{
  "num_hidden_layers": 13,
  "hidden_size": 192,
  "num_attention_heads": 2,
  "num_key_value_heads": 2,
  "head_dim": 64,
  "intermediate_size": 1152,
  "vocab_size": 2048,
  "hidden_act": "tanh_gelu",
  "norm": "layernorm",
  "norm_place": "pre",
  "norm_eps": 1e-05,
  "positions": "learned",
  "qk_norm": false,
  "attn_scale": 0.125,
  "bias": "all",
  "tie_word_embeddings": true,
  "parallel_block": false,
  "init": "uniform",
  "init_std_qkv": 0.0453,
  "init_std_o": 0.00888,
  "init_std_up": 0.0453,
  "init_std_down": 0.00888,
  "optimizer": "muon_variant",
  "learning_rate": 0.00794,
  "lr_mult_o": 1.5,
  "lr_mult_down": 3.0,
  "beta1": 0.95,
  "lr_head": 0.007,
  "warmup_steps": 200,
  "schedule": "wsd",
  "decay_fraction": 0.598,
  "decay_shape": "linear",
  "final_lr_fraction": 0.0,
  "batch_tokens": 16384,
  "max_seq_len": 1024,
  "doc_mask": true,
  "train_tokens": 153700000,
  "max_steps": 9382,
  "dataset": "wikipedia_en"
}
MLP neurons of a small language model. Each row is named by its layer, matrix (up: input weights; down: output weights) and neuron, and shows model dimensions 48-143. Each number is 128 + 32 x the weight over its row's rms, rounded and kept within 0 to 255. Numbers have three digits each.
After each neuron's rows, "fires on" lists the tokens most often at its 100 highest values on Wikipedia text that the model never trained on.

L6.up829:111171096115083122132136156134127138163101081114111129161142114088063123140128069151170158139140090158116113089130108128106128102172108038132161131110095150211134123101135153073110194191171094125107180097071113093107139112132119196173181157139141075103121073126085100074195144143136174154
L6.down829:124164172128100123101069138091151195096156171138117120206084093126128161091119110092112112137079131096118147112184116144156116113188067131115138166108151134121073100135114065139090151135065105113169148139071091154134153114148154116094127139152142115143168137144161171140131192113126130101
fires on: "s", "us", " to", "ta", " for"

L9.up1097:113140130170156183054107140183167181138112115141146138119149112188118106084161109191106134163107093112097116132083159107065122138109121144093134138126158149126124194153145087136170120152082177158123080147135122204143117096141085206077085134158119145131172101111181085107060106099137090154
L9.down1097:150137131201139145112101122188131088160155146158153100189057143150147074088213133112120137054148109141087138137118139119140151175132132109163159133097137088091152105192103138147193196079110130119105158142093104203121173084185113099130133161184097144135135068183104096075124107093162116123
fires on: "d", "ed", " his", " first", "th", "nd"

L2.up1023:124170096133093133146137088099117101140123085071076181093149094102118079154089146119134188144137181179058115125134139092098139142096134166089127146081169135108087159152148129103111127157205091119190134078161038149137149124143101123185108080094119163151143156142142104125157143151084125108
L2.down1023:068092090188158091091044168170085177152120151132133119143063084126167100157100150042126172139146113148086099142139177135123172134143114083148162100102165090116126162120125103147145148137130100151157141072093096122146083083125195116163145100160145205150142163126177088101184097141089151132
fires on: "ist"

L8.up1064:163096120066188119105129099094162164128152112134104097181132141146106125090093176134166161131075136135099097131105155110122088114108129095109116113140118130179119130144093123111108121110080153140135218074097156134095059103115164162134114119165142130069141126126103155094067135162126114141
L8.down1064:132137173140120088160150080109141123110192125123103141138143052162148120158159104136121107196178125121131129121151125177126175114130131084175102149139122125127135090135156134062139165115160136061117094150147149130171100122043065179102149122147115196139159095140150106148128099107126104111
fires on: "\n", "s", "th", "fe", "e"

L8.up923:091088054131144135150115164108136138072121093091116100071166126079146090105125175136054142094135117143108112114138135153148154126128146104183128138149129112143113104081160091137104139096117133108143122117149142133117103116134175114111182136175109098116144134197187102077115115119171074168
L8.down923:069132197111126142140119135125150107134124049135099130188116178161140129125137087125140132064081119136177154091130135098085107111146050128137105104157130123083060148182177133124107140128191150159103120113166156118142103125190101091054133191128120168119053135082086125133149123125127151201
fires on: " the", " ", " or", "b", "hi"

L9.up151:169145124104145128156115162072118059148093115147098155094159108132067086127129113084149136108112153165096125152140138187140186147054167149143115136119101127101181078116124149132095117178147081094098110111099231171071137186115148149120152097113167134146135055099148171144052160153114057091
L9.down151:141181134185138122135125122122187105122125137138182048119116161182103160171100146107125167099093123122179138138154112132143126104173081114099100156120117097089133133168148120101102143138167100110123143144095120140097154153112128067143190126145164072079229107103169078115045096162114192082
fires on: " ", " |", "-", " it"

L8.up347:090144098162153116059121072103138115049122116124091131192119116142159093169159075105092187161111135204116142152117072097090135130114117112158120149144136224120136094146101088106129090106108113116141148092171096178134125173153151126139132114111135175118125176156103131123177091117125111088
L8.down347:046090201113149164091106176174056123154136149199120135140104177109156118113114171099084113106111085133147124159124131138181103095135119122190144137100043098188142116174170141097130187103106105097150128181121119097165109129087103112114142085091088213146116177086144128152196178134117085142
fires on: "or", " by", "le", "ic", "l", "ist"

L9.up568:123154099119113154118121122148175110129153137111106122153183132170163112163114117204189089100155151102143127140130156106140140175153127170119190163158099108195032197045158135120131077103109123081128101101144151173131155087078103168122109135089151104134058150149080075100123091125129114107
L9.down568:127223136104124136146172139181164110125175135120131099164097123125147081065083148106108096165132109081137094128131143082140071119150158109137184177081096119122133146106161117133111140190153109072098182131075143152207115149140174116109097103128148119198130104152137071172106110166100139114
fires on: "th", "ur", "end", "und", "cent", " took"

L7.up205:082158134085147133069139116138074140092101090113116167102152190151098121146099167154135170157101179066085129184086108048152151130120157093149140123103176162078153097157181115146165121194126129125142136075188122116128133140124181162118160133165184154130121064104114144160096120120156128144
L7.down205:145112139178187144124138091157050174169097119147148092149110152132200116114173139095163143074130143112142124162154095147154104160144133147132136080093171140102139163114096118120180103138195096081123224065114165056122112093086150118135132121142099103101118143119128055124202169107149142085
fires on: "s", "ist", "ic", "ch", "gu"

L8.up1067:146149100080162128092180137147186103195121159151137155120161109134091126148159131140156112152059124132117129137122119110131126142112170177154139114113094093152070155141093127160116085108028122090114116031159120086129150200137091120131085121114154155146086116143150116163098118111149103145
L8.down1067:151116078151140098118140104182145131134069098138179111143083077106093076165161125128083089148089103131152134173124113136048120125142169113116147108095116105151199135124121141153174138097123136180136183108093124157147103119153227138132145168155185169160087116143095132093141123107148121141
fires on: "d", "f", "ed", "lan"

L7.up972:178096151123119133135203125167113143090067115095115149148149167102130073108162097153169075113166157112119109092107159165165109073150111172099127096097086102178068139116109102076099114123146077168148195131119105120099144120147145156172085092131075152063126089189137089127156120124111116117
L7.down972:071117103069101113120145093109071115173090153044138114145093151127105131106162096131138103121113137096086113161073099128111123126182214123121176113165126163146078127160131139062137152089146103167146149110165138082107119138115131133143209166104067096062101131122143173132086115101080141083
fires on: ".", ",", ":", "′", " to"

L6.up319:125083117177157059174120158166119130067086121141161114156153102146128091082142127145129099080150154119143164111139182153130156109138137170140163054092099132200125110170160109199113169126130152115145126159154097120129147201193073120156034141099110116104106068106123112096066122097130091157
L6.down319:127149160141128090137124191118124119145120066073130167072165094093123126129184149128115083089137138125120158136076135138102040117096098145170157134160171126124086122197143147154160156222121112132112176183163168098152131060144087130151154078137116120093095155124089171149083151136107144100
fires on: " Al", "l", "al", "air", " Nor"

L9.up691:144092093181091107084099094071085144156227206134180100124185128069128131190097165123096158112135121115114107144125112139066141149086135171124104094147176082138144117159110167123137143126105113162082156130095114081131086153199138142117109157112102093144155044128152166123186091144177107185
L9.down691:145073133164228145088122090057116164078112161151205189102136098163137166121125130105109110103166101123132137097128133149073125126091150082119129109118122094129106143125128169061140120094130150177173134111131125075125172158151090190134087111119101221151173202134136130073100115174123143115
fires on: "e", " f", " g", "fe", "br", "s"

L6.up347:115117133159109120125123100076050118106162159118141111111150078151148181165118121114104139139138134154091080125088141039197120180167151193102199104159141088101127098068078160126136108092118176100084102124184130077128087134122164096101181140167101170124158085151162150146104156084076163135
L6.down347:163155179173137142124140087144150125095100129101127131135118127106128101108145137136104147087115123119154149122116120161150161165158122124148096170137094100097142090143119115080172124142186136137139177108126132142086152124062071145182064157111133060077147187130166085178118122071144147161
fires on: "le", "us", "er", "st", "est", "o"

L7.up820:116155117148188107093110127153155176131142111120106109146162099129170173111121145116151130119089097143048162220098113120154159101099096114104107087146144155142244119130111165148154130090130112130123125140147120130210166142067123137120113126078054099093173127150071068121138169158114138166
L7.down820:136107129160131108145128196124085148064089129107173170119144132127140063096145125099111050168190074136158169114117152049081163156149162128058141180119074180099127146142116124156141171123111206153113206200151156149160081136117140125132120134127066128132082098178107160161134118151133107126
fires on: "s", "n", "st", "ning"

L7.up242:120180138103133099077135153133087112121136108114113127149179124159168112113105156132130131190149127111122066125195129177146141105130135121109122057177142154064163120161174101097156119060141120145150093097126149095119093131181141141109173121124080171130119118103038124198132103130116147146
L7.down242:131189172195125168157182104127137148092137153075077094104149116144140134088101151099087106200141146140145093134177136108080208092100148130154160085183125159160147088100155119099181141140146132146120128117132139133099162160119121097104074112092125133103145116126105085170137110129084114085
fires on: "bu", "re", " W", "e", "le"

L6.up721:093125163177120113104149113134109107158093136114116127121152192061173115111193061144108186152130147111128149109104198130096099126147152205106128112113100140110089214130105098105095131069133155113148138086185192164151129130134188058134120128131129118160130126122117154147125094124094178064
L6.down721:125178107163133149168119140087089138147142161139149087132113117074157101036140052118169121164142163072141147111175143155107138090138111190084114116171098095167099126129079080143142177152076122079084109081152080107152078129095105093127130144089137126128116138097140100078106120144066104081
fires on: "ed", "ing", " |", " vote", " /", " Total"

L2.up470:087139082151177170115128120128137152148031113109138093213069121193152193093112104165137127151159126103061094140052195127108186119135127076114133114082173102137192090162079178119134161156069119079101102082073154119157117186170171080131118136115139123076112113186111129138168120179142146129
L2.down470:120093178139095086098155131169093167100086146072159175115172127208099164098136155104138136116155138129143150137098165158109140128128202127108064174112177107118154075189148160129125137106093037075173128096099130133149137088148134154080116117103142153103184124109164102065132130122123112183
fires on: "s", ".", " (", " S"

L5.up856:116123105134102090127115159135095148150118194119194136128152068151146135139136144155140157047184123111135090215155106116102162097110127146116160146075130109157138146177184112142125092117086165108157102112066137153151121114118105109131149119079137159135143110082154091115095153119189139129
L5.down856:138127174103107122135193063150116104105137123150130188143063144111073106139127084093140099125143173139186150096140114147153112124170120120116133192135121172126059140098146199112134143122150181169182113120095134101097139126104093142120113187120085119116106132212185182132151088094144141131
fires on: " con", " national", " Air", " high", " international", " "

L5.up222:095155121088072106161173065143132170154164168142105137122163140101136173133125126136190111107100153210093156084134169086162132071139078135142112124181085145139124106134126140101133128095096153127076109031134119098155129099127098145133131112117140129173142101142137143123127180097101141161
L5.down222:138085121137162081103172108114188113122085206132133161026121113126150017183139099133131104072168146120088150164126136202143134137165143119064137115138083100092154136152123145132074131129148150106176117094131112117127110133084105117119087125179139099070140166085084132177102073159100168113
fires on: "b", "ate", "o", "e", "us"

L8.up591:158159125143192060131126172175120101128090049119143117143137101073161110147090147134069046162128152116176163140155037106100136089175129172094175123164133132169111130171155156134144133095118121132144130094139166129155130137123142119160121124111082046108139119054127184134102151160103086168
L8.down591:154133138070083100149132163082087201159151095109163095119113110071126107095130113118164134129090155142090186139136125038131108172163169174164091136154125150171158124097153151144092135121122109124103126122077147104095197137126117123152137118070050124176112155117150156169111128156152197114
fires on: "re", "il", "ing", "or", "ill", "s"

L6.up615:125101129125130099104091063120129124095130083134093110128142147143175179047103114102142109170074152075116152189129138077169143110110113114072164155178146099148097067135180122153180103105127122158136187139126126144083148150069168162076142164093107156094108079121151133129099112098201114122
L6.down615:159092123093131150110129140125070149118090112125150139170113143132123131146132157106170124118094043154125119187125142095110109194120170180107090160170066154092149150100068143149169136139121109172127140107127131170103119136106133112159133057113104068167060085129114165112175123122143230129
fires on: "ic", "ing", "il", "ning", "gg", "s"

L7.up1070:124135153114097141120128116110129152199097183096107132085133129119127146157117144113105150137106100076155203100096158179133109083115159185112137141113118114143158151083063109102106112150100042109122169089165085144120134168121149140127139169130188094086125078127151088145086185102138159123
L7.down1070:143132161117124143110150069086135134113172109140138108121174142118131087099104109178109106139099103130192173107148154098128126149098096133081161184074177184106144146118152094119130091131210177176093134078099133098125196130075132106105165083110232087074179137040153046138166134112115167074
fires on: " |", "-", "g", "ul", " or", " b"

L7.up73:109115149094110135104095152131133149139146127121099129136128099121181125133110113150104161124088149123122068087117134174122116150180090125146152109091165176181062169087073108185128105146116146151108088179132113123100142077106133176129140056125129085162116129186155148097129173078083138082
L7.down73:150113123209148133130117148098131121121136122167102129158118065126092111135218134125144104133197157119194166163138152092119066128098119096134105145055139085108149097087110109116108171126126140143141144133134099182135146050130091187110175120150144179114121052142144060125141145141158090167
fires on: "d", " the", "st", "nd", "th", "re"

L2.up707:133121096147115097088130113118121159133132136167141119139096113112134155173153128168104122138174118117146094166154103118160147113097062133070165183067139036128160126106082135087143141126100103136187118127161174116158158166132104119132140164098144111160130097122124121111104094083158097081
L2.down707:108109126108099152100100134176145135112139079153108127185140147101110095122165151180098162122137109158142110160104117101133110098100138106112184169093143100134146133136100099092165118165065097114112070064188145111126092122128131099136121214164131145194164190110124125111097104134133109151
fires on: " comp", "app", " under", " Comp", " opera"

L9.up311:146096145080114133121175110118089137113107088128119082144130149094157114139153148109136146115102069135152130093123161093130130121100150148099123173108118121117143158203089099103127109115113213095125188106224158175102076183115151143122094176138113096053161126093108112185101107136102117100
L9.down311:156163161132138147136102142123114122138147168126116110108154110120138160141090130193120116116044153070160107138140142169146138132108107101105128132108152119131152222151171137070117149140150120168050115137136137087180074093114115174092105105114153125131101105131149094109122117115171150139
fires on: "e", "ing", "b", "te", " |", "g"

L2.up1117:116129156126137115158086093114097133123061092204143141156130177127151197071104088163173121151145160076149129203181126131201123117101165136107155128143102132144138138068179084118116133154086193153104119148112147128125135122131122157113103111083114186160095145130132120158092110116158164139
L2.down1117:126088130100125173090173126152121095192073117167075159147164132058095145137122123091147130137125132111159151125165106148118121116113142145077131142138125093118122139063172120086158165222133144159136165109057155126144111114094139188107150155126136155142140141102143147157051130111139124192
fires on: " comp", "led", "pp", " Comp", " con"

L8.up772:163112122127168088182085044134131116148122132127087198187148115160161155147100141117106092104120111139106150040100105122133097127115139108109158144114108152143138144133143189150120092098151129173205102117138105157151109132153117182169075121106130163154155022096110163069163110124187165117
L8.down772:077142064108113125155125165100123088147143141094150080080124102133103155119167149123090186096168130130196168140160121113153090121159120113098192071160193127136145136104095120132164124149131108116094130171129055161106114136115111117131194156092117137074134089150092126186169152165093123081
fires on: " the", ":", "or"

L6.up226:151198130105080040136107118145106150097195138117107128146124150143127092172173110158056166148206141131093125187177091098116141138089143139122193116151103113092124164125105105037105090108072119143089095150195188106107145107153156125116168100144128130095081114150102111154131084111101152141
L6.down226:118139144172208124146082082102126138136118202071148070100176149124087105129082129151159135119106100115140114140168106091145159114084173130133171135142058128175099120163122142137136084124133184122125082137122127154123128110129067117145168111057100126136118165164103103192135132110088167081
fires on: "le", "es", "se", "est", "ary", "e"

L2.up756:154140101122145141126098133099154143156094151143143152093120095131129137077065111125150154117085181086104115137117148117110125135155076103117071157094188163171171118090114140099121126114030123151162150103096090087091127127160110103151168098101163122121088125141105112134140115133125040154
L2.down756:147159177118104082139127105130122140103141120115156152089121119086150101081165083086110117159097149139166106092197123112118074138138178149142134092107144130162123117136121115106141166200093076153167173076079130093125148101059133112160124107158071140155136189119187152128157138151169118170
fires on: " con", "us", "ck", "mm", "mmer", " ex"

L6.up78:118122091140118099150108132169095133163074140155142154116172129134162149118166121218170075114214120130144123174169160173125101014123139139091078161103158103170114110140168081122127099135184053098141107114084141117150110156119125144140155122110160151121128130148099119108143161187124137167
L6.down78:114097174118093124100107167165087113108116115144136139097070160149116136129136191142141139101169097153138141105207082115157123098121158127162153110071139109113101141139155191123154100120105143136193163079154165126067093099155101061138114127135116091121096132139083191170142099181147142107
fires on: " c", "c", " short", "k", "al", " high"

L7.up739:142121110180091151081169108110117118126133092139162114131044135129120169142131079128096162132135180117175140125145135160060121078113108155138141118121146110165156121130092120175106090182065163130087166083117094126122109110072161095069103144175112147135097126167136117109128120141115130175
L7.down739:142117215153111183101146162088150072148104125128101090140139143105103103109133194149141097110129119188091131122108126083112121170097113065121149129132093149114113105110129193151170132140138150146133109095122156110166115178166148160097134105167111118098013075115132161137152107138124135139
fires on: "\"", "s", " |", "-", "on"

L5.up393:130119144143063130108078151129097112102192187130179067234162162167090096163165116084120154150112162113105136111168146150052117066142113130198130145149089106129079142122142114097152134101180126112087104121140162045137130063132093118069136118157132124172143127104138175122146065155131101151
L5.down393:120116145147173194138058168113109097100137110124166173111102136106111087148145091096198066105084077112194087154051132115109122145129150085185155120140147079115151082141133111113072108157100134147150147138156102127105124109127134117147142094126132167137166186107103130137172105158076110139
fires on: "ate", "ick", "ce", "ish", "et", "y"

L2.up955:132118130147118151168105117138109123113113101166144080126144211095153164085157094139103134108109156168145149118146136134084116111109109177085097078157079115086123138122140129131101146124104163101125119075171111174074041141139099157110120166131148139172075145154173118154101080123134102151
L2.down955:139096106080177052117095124117170124098160135134095146095126166119119174102093135166101126045119107116161121076199154085143163096101105175139090124176147131085089166128154161125128129125147153046118142100156113130196110137102120165094165126146167166100093118155103130106100056115132121121
fires on: "b", " /", "-"

L7.up306:099150121101132099165115149187136149212098116163142152130139102113157101116154069130119149131121118111183071204147128144139169126117181125121181130070112184047110098139152119141093099149099123100143118102136164120148091144113173062088130102115177126139143096135164116171058169124117077127
L7.down306:139142094142118097126158141151152119079112101093107182149143168127119206122164127108137134128137160126157174076099156105122110184093041185120143162176141106117160095074131228187116091105151169068107136126134125132116175141131119132132112085138147170128164140074121166141097069118123176104
fires on: " of", " ", " New", "–", "-"

L6.up242:164136118142078111185120113126100113150147106144130134155140166138195045152124064144104182072135126151129161076146177171107143131145058166117117141092105131093122140135139086120058133071093176128135055115116153117121095126149145144123133133157085159119154078063180120062133114135170125116
L6.down242:191140129112125116172124208098117088114094152111175096126106097166124172108167175030113106111131134114119149173118082093139148171102094123137136171133169091124142129209163152116131173120175134147137166107139161116112132106113095072147114093105089135114155161103081100150195183092050039104
fires on: "ment", "in", "ation", "us", "et", "y"

L8.up297:100132157109110140116096060155125177100076185145149110174166124160093166106114174131089158128095104122147051107131129129128172082070173110117104083106159188146162103136139150185108108092077138124089066169147109110108086171147149108123072082080121098111162142114172155182139144138141144164
L8.down297:129110116160131122149196192115113116129170148060173145071167118128115167134130128115129138104112116167118122112136146145153140096100182161131144176116142131157124148137181056054108116153080124063088103148125142109056124182183145120095065147132119171143141156085181114132122116143086137178
fires on: " pro", " was", " her", " no", "s", " ("

L2.up920:183109170137116087093113147089126079111016132163133151139135146101126133125074110126163175096100141106114121172137207131145210107138168140107117062110137142133090200085140092149146158114098133140138167075057129127142136112147109133172132110058081145104151135130184153148115132142128138142
L2.down920:145166119112129109141177142096095086144119135172128170147170119172130135133115034098119143119147164096166219176124111136134079130151117103091182145118142163103114145152142094151130141143111146178172197117097134095125177099074076148161154107146046158114108169086169117111147165116093104130
fires on: " con", " Con"

L7.up1002:129124094123140094106177176099129138150068137202165153146165165138143131092084124112068123092105120119164166140134167121090114103168099129082158092043153150144139091121159156160125093108148157129094126103120085142143113096071145120146141103143120109157117151145187142158162140135151074153
L7.down1002:138118166118125116157127163135114118084128076125146164102113085118074102157133109113119192061162133114194138183162129046067090157150091158166140142130104093107159118153125174138184122138137118167148156106103137107105148113191091145187155103158118154152083120093140186144106162050156199138
fires on: " con", " not", " Con", "l", " as", "on"

L8.up236:116122131136120081166189126131096111154168107088158153125173135099158163127204143059068149113178139101085143103115118125085135078170126139163098089156133158095107132108195090092096137188121190098125144098063141137148152083126155110115147106141124132124168114169187101108101125126145067067
L8.down236:147052128084140119044096142118205089148213155160150106089202136116112122083106097153116095118090134142182133121169161083140184150159147191139112122114141133136129122121129172151092129120186140108109106122132093081206143083148120111101113164118101095128085115072113155123169133095113151142
fires on: " ", "t", " /", "b", "ip", "us"

L7.up810:166131164187146129156102129120096177121139091125114112106173168089166080107138104158104115151118162117154108139172183115095187111129133134162139116070145107176131097168165169121097118125116134131161131170165094099106145122119128132117132109123153116115128128107172146180160115092143072107
L7.down810:161119111148096181189138231140136112118089084099126065124173089098116156174195104142115125130139077150073151123186147135163105106191141101116134113141096104124116057167144138177142144179128182158116152150119129106209102103145129131122161091189092110173171114095138128123125151089118103056
fires on: " Li", " a", " Al", "l", " an", " his"

L8.up933:123060147130120119090151140127120172158157070129130129164117177085121096142121130105106121141098149149144185117162073111144104167066137122112135084151164036115118082127143089188120142227157181115132166092146091163097113130097118116093157086145123136181108155167062123088135143131151115138
L8.down933:151080157150140179169160119119120086152140102125080143078118041108135156119129193151134090163160142219197107176109123120133101115117127129117119105104173105089094113133129149182129163117159137099102146108079143129119082160118195141075137189121164128170027077100098099160148105120064140151
fires on: " |", "-", ":"

L5.up552:128137135111127089086204145127121151097128095114070180184209098123197133126120107191141148098121151095112105158125139141097133082074133221161090127112160145104073185109123088136082163168083142166120159067145177117130097129168109121160149088171140100146145080134132137134089093180120160132
L5.down552:113153174116163150114138120104131136168133086154110154162096145106204118152122128108089062085100143106182129046134145167175092093141099114176134176150165090120106124093177128090155142151104112086144094093132110065165114156117151087140138118215189207127110104056121157180186146069164089135
fires on: "c", "e", "m", "t", "d", "ck"

L5.up490:078141153143170074119107191146141048157158072108085132100101092103097216127132185176061098109150091094131107133206115081133166154086088089124123155132099082110154102151136125136128112137179096104094114104175133206136092155177191070136114102125091111151187188154109155158112121124124120105
L5.down490:137135116161182108144139117128146150160144150135119130124162138132068121084098162125064159195183031127141201121128145094096144128104146083116141146139105099131132128138124125114123055138149138140155128093116144148104135157126131160085156103174086114089194101100124121131095164137122106186
fires on: "e", " comp", "n", "u", "o", "le"

L7.up43:136128133138073091051098135109121127090204114159098126116162135160138150121083161085107107153116102128158137159157181147137062179174184089103109157121141151096146150147143131140078169107114129078151070118230152157133122113094047130105164090119158110103170127157162182116155155151039159130
L7.down43:140076083136143064133118169150120188152152127139109145105124081177201107131105121110155144207085168090144102148124154129090085120124146100131083143073136100109104170156053112100121147084143077158164214150156115130168123108117111201118177126188159095101100134120083165181103186107160092119
fires on: "st", "D", "n", "d", "M", "N"

L5.up889:127134127134124100114109118134145102124185059150079131131154075140109185135169131079110076114150160210183136098144121109126161184117110184111156114138159147081153225150159135109119141145155134063173079134182120220112172126113147115153089131126112088056086128136093099086154094138138140085
L5.down889:144093088093144173132128119154150159138156125133158123176110092172127106171089158132104117139090144112174128117165104073123094146120187165169184088110156161148171120142138076098149030110124082140171156103130099196162176140185139105126080131160124102121111069110094125141169089134095175088
fires on: "cent", "at", "nd", "all", "mb", "th"

L6.up832:134139110107114087082123133128128175194074097148113164151110114121036096158166053125146123159192118154100150110076181125141155081109162153129141111138152120189076129168124123110083079182176108110139164114067156095112088172139162166203108094115155139154136114152145182103106149101133109143
L6.down832:103140143144137119127093126201180183104135170144111088157174165132143163106124103212089087143127098123117114118113100113202128042142144127116077102146089143099130137119146115101165149187140130157094072122123140110088088094178123120092135172159134146096168163126100152090060195169196129090
fires on: " in", " for", " at", " as", " to"

L5.up280:131145153164125138103083134148105104139156163139109111103129089133072134115094186186109113127173091091164137095143129111170190119083115072066104123157080119155123094142130112082116114200137153124121128069130106178139088144153156141080049169107097081156117193139127090161098128151092185133
L5.down280:124157143163102153113144108149079161175128153142096145150184069133104087123141159137093165141130113077177120141149168052119091083134136070144096135150137150058110132110085051103126078190167162139138121101123135161126091081156094139043111191146106112160149088061095134115143157160139139100
fires on: "e", "a", "u", "o"

L7.up1008:141129107116178124092155090114128096152143084142154080176128159093133176211112147122172086163112090130081131098147098082118112111147129118137128156154143121131147099147095130085191123081082142142090131153127142130129132089060202135139151200135122137108156133233120091135131115145143109096
L7.down1008:101157127164108182143085121108087145129144080120194086179174090127168179158126139089082121114095158084119097118204116103069168171145143143130172115148150119196111096135099198121207097124186094084089143163110117124086085067124111157139125143162144098101106153124094108130125145120127113103
fires on: "ru", "un", "c", "gre", "g", "ver"

L2.up744:094159136186078147145095156117153167142145101081113090127129150142154142090148119132132122124134146109162136055114072144148159085112091222152186131093124055117067111149116160215132138107173072082103119152200107113129058093071169146131137206110104135143155086139163152124100165143137177131
L2.down744:144128105100145146107161105121131139157125118138184159105137105108109127114112096132154110076186092132131146092109153131155146094168161170146126173093109098129152166157105108150204097188140115106098148097113188155147152149033170159044122122094145135100148170129142064089118145119178090162
fires on: ":", " and", " /", "-", " of", " or"

L7.up966:125140119139144071147142122115134153159163089112190098099163143183097072117155141116137145185126112155154100116135113119093191126113106135098143114137089170075077130136089141142142108146123166058151143133132090144133049137132127099123100171125138086172184144179126108116121135133107127104
L7.down966:134150117110079104130108170099195128149201133113134188098139066084109120066173127108081208099171143102133169105098137170102077097133109123115137162124192148107115083116163126149137126126107122070154151106109149109120148198096130074070089117150105199133159090051127130136129146088122101115
fires on: " d", " ", " of", " O", " de", "d"

L9.up166:168153078139038130152103083137122184132161144152145159093207161117167088100114129136116067099117150176153154194112123113118072108191126136126143146144189117107088131146105124151105096064123058099087088112101136150158153137132198119106126100095140121110128103180117149125076071113114157094
L9.down166:125071142141184115098120140116111156140140126110108102094105088129131043144153200099107123182145155159155108082153143158086138148119072078120077133143142089136139087133077126049100163135134143151115134151174148123125176119113069162150173138188088158128177120142176160130100166167160152171
fires on: "-", "st", "e", "fe", " U", "d"

L8.up111:182095142103158135140065087068042112144086115120072198189104192145137138146095145145208157111123172109123101068068083155103138167144063149119147195117059126162111150133160125129139129133137166163154141162105110164159098148157091117142131088129138157169105089147130123098123113150129093142
L8.down111:093109102173166104142138138148166107133145131172181138114092134159123177117081168096122169156133121124119216123075081076172088152163116128136167126121128143058132131090063141129135125183032095113108079194121127121090095059107140139088115157126118130189186146128068179110124084067144128102
fires on: " the", "or", " ex", " Cor", "ur"

L7.up826:148189125122098143069116087107154132130098170099075168222123101201131090149131094130119153084160158118155062107109113072107150163145140114089145168137085138229091149107090113162149110108098166093135125147098098162145103096179128153193175101093127161084134150094124149111177114090155109102
L7.down826:114078101100136082158148113124126178079192110149095103110089125122139129110145119129128145133127124169171140118090109108084042139122189109098149092078118138132065153125095139094181157164097067047192159194090108223143175125149121130117121143163089130149134088109094134134159102164088159137
fires on: "th", " the", "st", "ag", " took", "ro"

L6.up1119:145098077116107093077156123110159161169144060180144151109118122134117170177096146122097101126082067121116137135121144111069137114138146183138154102130166176144162140104086169176112110136082120155100119128128080135120111134077109137101079100153159139109103094114199143135122093101100093152
L6.down1119:173134115160142157103127133115129126163139107159143097135183101127100151123079120150169062092122153181141125211119089117064124160157118121109172155122161133130146125094086176179155084037106153129104154117147129113117127159182111067153162188140153106124064107130110124141101196156123078089
fires on: " it", "ed", "self", "d"

L8.up27:159124134127079103077180098197102118165071091147179160170159146117144143100144100119176096068112125108126113161099116110109093110162128148102127052145122136099049157106135103151121155098084076148165162149162097131092090112129136087129115145141151105115106073125158164135125097091108134105
L8.down27:156116113151124124133147115150101118094112197132195104109112131087126172089060094148139171110140076081123118155088101145057122142139166167141104082163153136133070129144117111159181140136120146134163186063132100150154138103132142097152146159111115114126040070131132139137123150080090118062
fires on: ":", "′", "°", " |", " /", " Country"

L9.up788:154078129168125098109141146129154153128131159109108128128147133169164120198102104126075159103071120126092139155134130131152094102148160079168105124113187130077169155116085086110081150070199115100154180132069163087096149151138158134128174130178088105075157097151170128132138141079130153145
L9.down788:168169118118183114144130085086101185130120169152085120128107174132233118140127130126151108164155142121176162168111184137174076144143164105120073164110171130069123121122154209072119186114131156091119105103135088176101098120086105163117114169148115188106141090088135191121092140112131120133
fires on: " St", "e", "m", "ham", "s", "br"